Weights of a small transformer language model: MLP 768 squared ReLU.
MLP neurons of a small language model. Each row is named by its layer, matrix (up: input weights; down: output weights) and neuron, and shows model dimensions 48-143. Each number is 128 + 32 x the weight over its row's rms, rounded and kept within 0 to 255.
Before each neuron's rows, "fires on" lists the tokens most often at its 100 highest values on Wikipedia text that the model never trained on. A number after a token or word is its count.

fires on: "ow" 21, "-" 10, "4" 8, "–" 8, "st" 5, "ott" 5
L8.up598 [124 135  79 102 104 117  88 122 121 129 176  85  39 137 106 159 135 131 132  46 110 126  75 138 208 105 178  84 111 154 140  79 147  67 155 116 146 106 147  99 135 137 146 156 179 134 134 126 156 118 101  96  88 119  98  84 131 136 113 128 127 106 135 114 146 113 131 177 135 123 167 135 174 126 116  60 120  95 133 136 198 116 109 118 125 161 117 145 109 167 167 128 155 144 129  91]
L8.down598 [133 161 113  73 147 166 100 107 146 143 159 146 127 151 114 108 159 182 130  79  73 130 120 103 141 110 235 119 125 147 124 155  88 134 144 100  97  85 128 123  99 214 102 121 162 111 126 128  68 108 147 161 166  94 175 151 129  93 111 133 107 113 105 127  75 153  79 170  83  83  71 141 220  89 154 102 127 183 176 125 121 169 154 148 118 104 118 166 135  93 176 162 129 165 105 139]

fires on: " Le" 22, "le" 15, " La" 10, "e" 9, "u" 9
L6.up293 [110 136 163 121 174 166 164  80 149 156 123 182 105  84 176 178 199 124 143 141 116 144  77 185 168 136  79 136 160  91 137 145 187 108  90 179 192 123  92 109 142 125 164 156 165 158 178  76 114 113 150 103  73 122 133  94 102  82 176 126 118  57 107  71 121 120 117 149 126 107  87 160 123 169 142 151 134 135 155  78 111 134 100  94 113 141  46 139 135  83 139 110 164 130 110 102]
L6.down293 [109  95 131 164 168 130 145 110  86  81 128 146 151 141 115 166 131 162 117 109 222 140 114 120 173 123 164 140 159 164 134 147  87  78 137 140  89 147 120  86 169 149  98 111  80 102 137 132 140 114 136 167 118 192  73  64 110 125 116 137  63 128 161  73 119 117 106 117 132 194 106  92 117 181 185 142 144 111 115  83 141 156 138 128  88 124  72 111 138  89 163  83 108 113 111 123]

fires on: "S" 33, "T" 20, "C" 19, "R" 7, "Z" 5, "O" 5
L6.up402 [153 167 166 175  97 168 150 100 145 182 130 114  92 137 159 152 104 143 187 142 148 123 131 104 123 134  57 149 132  91 127 102 173  84 119 148 157  82 152 136 123 106 112 140 169 127  88 140 223 132 110 109 139 160 162 106 110 128 134 176 159  90 130  80 115  95 114  91 189  97 111 102 118 148 159 116 115  83 177 167 119 144  96 168 114 122  95 145 122 141 183 156  32 130 122 143]
L6.down402 [141 131  93  75 138 127 129 152 119 116 124 153 126 123  69 115 103  73 141  84 173 119  93 142 110 133 183 138  93 146 126 188 114 116 129 136  93 158 161 103 148  89 104  83 132  81 100 183 108 106 137 127 119 152 143 144 161 188 112 131 111 175  65 114 197 121 141 173 111 169 164 133 140 130 102 182  99 139 131  96 162 118 141 134  93 144 160 101  79 147 153  98 182 123 132 103]

fires on: " requ" 18, " adv" 11, " recogn" 10, " prov" 10, "|---|---|---|---|\n" 10, " allow" 9
L2.up168 [140 111  94 204 134 184  95 108 136 165  73 116  92 162 104 134 193 139 104  94 130 111 161 137 144 154 146 129  98  86 130 145 116 134 149 101 116 163 160 141 160 132 180 114 102 141 172 122  96  77 130  97 124 200  73 134 132 144 141 127  72 135 154 115 141 144 126  88  61 127 150 112  95 151 111  81 114 183 124  70 118 114  89 138 119 194 112 178 117 142 145 165 151 136 118 191]
L2.down168 [ 83 154 154 173 137  30 145  92 145 125 150 229 123 115 109 120  91 158 142 102 146  66 200 178 135 144 140 136 172 151  99 168  94 112 142 128 103 157 157 179 104 116 132  72 134 146 138  88 159 138 119 121 129 155 135 112 103 102 107 157 115 146 144 161 159 118 122  87 130 152 122 126 137 152 109 182 110 200 100 170 147 161 154 126 133  76  84 184 183 102 113 130 179 178 167  83]

fires on: "T" 26, "C" 19, "F" 15, "O" 14, "S" 8, "K" 5
L6.up312 [169 119 172 154 129 181 108  78 164 182  65 138 116 131 113  98  82  97  88  98 119 136 127 129 152 121 126 207 105 115 202  83 176 139  90 129 120  86 142 175 145  96 134 145 132 140 118 139 158 153 103 131  80 110 125 117 192 155 131 119 117  93 101 151 125 147 198  97 141 119 106 112 148 113 103 118 124  69 152 181  95 175 121 129  98  98 133  89 132 180 141 126 146 116 122 155]
L6.down312 [148 113 113 126 174 126 153 106 125 112 114 103 161  99  93 108 150 105 108 122 167 136 130 180 135 118 151 122 134 131  95 214 170  95 144 125 127 164 160 119 188 119  98 114 176  79 140 195 148 118 153 123 109 143 118 119 114 172 114 144 195 153  70 100 156 156  23 154  68 104 146 119  52  94 111 168 153  80 163 123  77  81 168 148 158  95 115  92 120  87 134 153  65 210 102 157]

fires on: "." 37, "–" 9, " by" 5, "2" 5, "6" 4, "8" 4
L9.up718 [110 139  94 150  92 128  85  98 112 140  75  88 147  99 103 187 192 135 140  74 182 114  78  90 177  70 127  85 138 100 140 119 161 150 134 164  88  95  94  82 127  84 106 121 122 182 126 182 194 193 174 125 145 139 139  98 184 128 118 133 102  61 135 149  92 109 130  84 165 103 208 138 159 175 133  30 184 108 135 118 132 110 163 149 137 138 117 149 109 135 123 135  95 132 145 112]
L9.down718 [111 126 146  89 162 160  98 107 189 191 115 125 134 128  77 135 121  93 101 135 121 149 136 114 119  61 124 214 175 146 104 160 139 109  85 100 127 135 131 118 183 103 180  77 137  80 139 155 123 164 153 138 153 138  99 123 132 118 129 115  86 116 148 174 108 176 154 188  58 138  86 110 120  77 193  84  91 162 115 160 140 196 120 148 126 133 109  39 108  96  73 202 107 127 133 152]

fires on: "ent" 50, " l" 19, "ain" 4, "aid" 4
L6.up286 [ 55 174 127 117  94 129 136 141 175 158  74 200 149 124 115 142 133 100 213  90 102  98 122 144 186 102  79 153 190 126 148  96 139 140 138 157 179 133 117 103 166 111 181 152 137 108 120  96 119  99  65 115 127 113 179 188 110  77  78 104 103 122 158  41 134  94 124 115 124 132 142 147 103 184 109 122 160 117 140 159 124 132 138 172 107  97  98 143 128 134 127 121 119 185 137 110]
L6.down286 [ 69 139 121 130 177 100 161 107 126 175 115  45  81 147 113 142 153 115 137 138  65  88 152  85 135 154 159 104  99 182 139 119  71 119 151 166 183 154 132 113 135  87 161 137  91 131 146 134 105 130  76 107 100 165 128 118 124  84 146 150  61 147 155 108 178 149  96 150 138 141 156 155 127 112 132 140 126  90  43 127  86 134 101 109 113 133 129 141 101 147 123 166 115  86 158 112]

fires on: "." 45, "one" 11, "ph" 10, "ric" 7, "ca" 5, "um" 4
L6.up652 [ 54 117 170 153  92 133 124 122 117 168  74 129 137  73 139 120 160 113 107 119 113 157 146 158 164 135 144 117 119  90 114 166 114  97  83 163  84 103 107 129 134  62 160 178 172 168 116 150 154 125 148 107 112 118 150 111 121 112 102  95 188 101  82 124 123 129 192 137 180 124 110 117  71 210 166 130 163 133  95 161 178 185 131 114 114 118 106  77 115  99 105 100 101 149 167  96]
L6.down652 [131  92 148 131  72  94 147 160 159  99 130  99  95 151 115 129  76 176 133 106  99 110 110 121 152 120 134 145 118 148 135 173 143 154 122 139 126 159  94 157  91 126 143 186 175 122 103 105 195 184 129 153 170 156 166 102 151 166 156 162  81 100  97 114 111 102 131 131  39 110 175 162 151 101 130  42  92  96 142  77 127 156 166 125 134 148 189 124 146  84 149 137 183 137 127 149]

fires on: "qu" 25, "us" 19, "ol" 16, " J" 11, "um" 6, "u" 4
L6.up609 [148 114 175 138 146 143 125 103  89 148 123  97  92  99 118 125 160 120 171 101 100 137  99 136 103 162 154 125 154 120 177  98 151  93 113 160 160 103 121 135 214  99  81 178 156 188  91 110 180 128 131  35 130 157 109 124  93 113 105 158 154  81  51  69 141 154  64 144 129  94 160 131 123 139 105 120  92 111  93 157 100 151  84 127 130 123 131 177 139 125 108 102 109 197 160 108]
L6.down609 [ 86 150 111 106  88 111 200 121 104 137 103 115 140 183 134 138  77 110 114 119 111 130 152 126 130 124 181 130 164 140  73 159 113 173 132 156 125 137 172 157 117 160 119 155  83  94  93  75  96 201  98 145 153  83 171  64 175 167 129  87 164  78 158 172 133  74 180 192 154 125  83 180 202 116 158  96 141 163 153 127  92 132 104  89 124 181 167 171  92 132 144 102 132 130  86 187]

fires on: " |\n" 62, " +" 6, " −" 6, " Ref" 5, "om" 4
L8.up707 [ 85  97 134 130 151 177 135 102  74 111 142 190 114 194 164 133 136  93 109 134 112 114  70 127 107 117 111 162 160 123 117 148 175 129 104 129 118 151  85 143 112 178 121 111 120 146 148 161 144  90  13 150 147 103 117 139 116 100 121 132 134 107  69 144  96 132 142 129  83 129 134 166 126 104 169 101 157 133  62 163 127 102 137 106 157  98 197 131 100 157 157  88 125 144 170  63]
L8.down707 [140  80 100  75 185  98 114 114 165 123 116 153  91  96 102 137 103 116 100 193 103 119 148 135 155 145 161 151 104 104 115 163  99 142  83 148  91  99 114 142 144 160 140 139 170 189  74 117 104 144 110 144 111 183 183 160 155 160  65 116 132 164  97 128 122 171  62 121 153 106 122  94  94  90  89 106 167 127 120 145 172 114  84 147 119 132 138 169  91 102 112 209 133 166  98 137]

fires on: " b" 72, " c" 13, " D" 5
L2.up563 [129 132 119 108  73 144 122 145 174 145 128 112 145  98 163 145 162 121 178 139 118  90 114 136 125 101 131 105 134  43 134 102 133 174 137 108 125  79 108 159 175  79  97 157  91 166  98 117 142  96 119 134 104  63 147 148 149  90 104 151  83 146 161  70  90 131 121 193 199  52 105 127 129  85 162  85 203 133  85 103 132 112  94 113 169 129 115 141 113  78 125 117 125 186 138  62]
L2.down563 [205 126 147 160 133  91 180 164 118 131  95  60 130 140  83 163 103 255 173 175  60 138  99 139 148 123 112 129 134 144 134 106 103  96 142 125 139 164 173 151 115 111  67 165 114 128 164 168  83 140  72 153 150 111 140 115 109  89 162  95 167 105 172 113 171  98 128 137 116 111 160 196 131 137 123 137 155 148 136 105 169 145 133 144 103 171 109 135  99  97 121 109 177  94 116  85]

fires on: "ion" 27, "er" 9, " to" 9, "5" 9, "6" 6
L6.up134 [ 80 155  99 141 150 169 117 198 132 119  77 138 119  68 164  82 159 147 167 109 120 124 113  89 145 142  56 152 154 136 157 163 141 146 129 125 113 126 113 186 145   7 190 139 141 124  79 119 177 182 135 111 121 143 175 117  88 160 169 133 129 146 129 130 111  98 129 129 209  96 143 141 110 184 112  91 117 159 136 154 122 128  63 104 203  70 166 111 149  95 130 107 159 165 149 105]
L6.down134 [106  84 166 156 143  63 177 107 109 137  92 142  54 131 111 168  80 183  90 171  82 128 184 119  68 174 136 134 180 140 104 148 108 141 104 134 110  94  77 126 122 170  91 108 115 139  96 147 136 107 146 167 107  99  35 142 146 135 179 107 142 167 115 151 153 154  88  49 157 123 138  60 110 150 133 183 109 123 133 146 128 100 131 102 176 158 106 168 131 108 157 128 148  91 114 119]

fires on: " sc" 32, " b" 24, " t" 16, "C" 6
L5.up719 [123  84 138 122 119 204 105 139 144 156 108  98 129 142 189  79 144 156 120 152 118 124 109 133 155 108 101  81 118  58 147  83 141 150 117  89 114 115 134 135 125  68  80 152 112 161 108 183 145 116 146 124 133 123 107 162 176  99 115 161 126  86  65 110 183 147 120 131 171  74 112 115  80  74 172 120 133  76  81 109 124 120  94 135 171 178 127 104 111 107 167 116  72 144 140 120]
L5.down719 [143 132 150  88 141 115 168 109 126 118 107  98 116 149 106 167  76 174 140 125  92  74 168 134 138 119 147  87 102 127 144  89 110 106 162  47 165 136 159 159 130 149  95 125 150 111 114 130 118 163  70 130 110 152 183 157 167 133 131 133  89 178 200 126 115 120 142 114 175 135 115 164 105 159 134 137  92 122 146  99 121 145 137 145  83 176 134 109 127  49 146 104 132 169 150  81]

fires on: " |\n" 29, " |" 18, " Notes" 5
L8.up94 [ 93  65 152 127 124 153 149  68 114 145 120 188  75 130 112 105 130 138 152 177 162 137  46 118 106  90  91 195 167  95  97 110 125 173 181  82  94 115  66  59 149 147 100 101 162 137  82 148 149  79  32 160 100 101  75  80 117 112 144 115 137 107 138 123  58 133 115 122 136 121 192 117 184  71 119 131 120 139 161 138 148 172 147  68 107 117 129 166 111 120  93 151 111 145 117 148]
L8.down94 [101 108 102 112 141 105  90 141 145 108 126 124 100 132 135 134 178 114 146 141 132 108 185 129 127  94 144 113  83 188 160 203 128  42 113 152  97  73 212 142 124  91 143 107 146 161  50 149 154 132 124  89 136 128 115 126  71 148 132 158  99 103 144 181 105 155 127 106 169 149  85  37 127 111 117 114 182 139  87 123 136 135 155 115 123  91 130 153 155 109 103 200 101 157 111 119]

fires on: " se" 30, " Se" 21, " b" 18, "ove" 6, " name" 6, " De" 4
L5.up603 [ 83 152 163 112 103 142 149 111 111  92  65 139 160 118 104 157 199 133 127 141 103 167 143 191 128 110 115 118  98  36 161 102 147 177 103 123 126 122  70 146 157 102 113 122 105 135 132 133 144  73 133 124  92 153 115 100  92 134 115 104 134 130  32  97 131  78 168  63 147 131 172 188 169 152 105 122 103 119  83 160 175 180 119 141 127 177 124  85 140  96 163  94 145 126 141  83]
L5.down603 [ 72 122 161 134 158  89 146 171 227 107  86  87 132  93 116  71 144 238 114 128  97  97 165 124 148 121  91  87 118 164 103 164 115 104 179 104 121 107 173 167 154 160 134 159  37 151 132 116 151  88 138 178 104 151 147 121 115 181 150 156 101 129 116 135 111 156 165 138 107 167 147 139 132  82 133 118 152 101 153 107 154 117 158 149 113 160 127 116 164 106 164  96 112 166 107 144]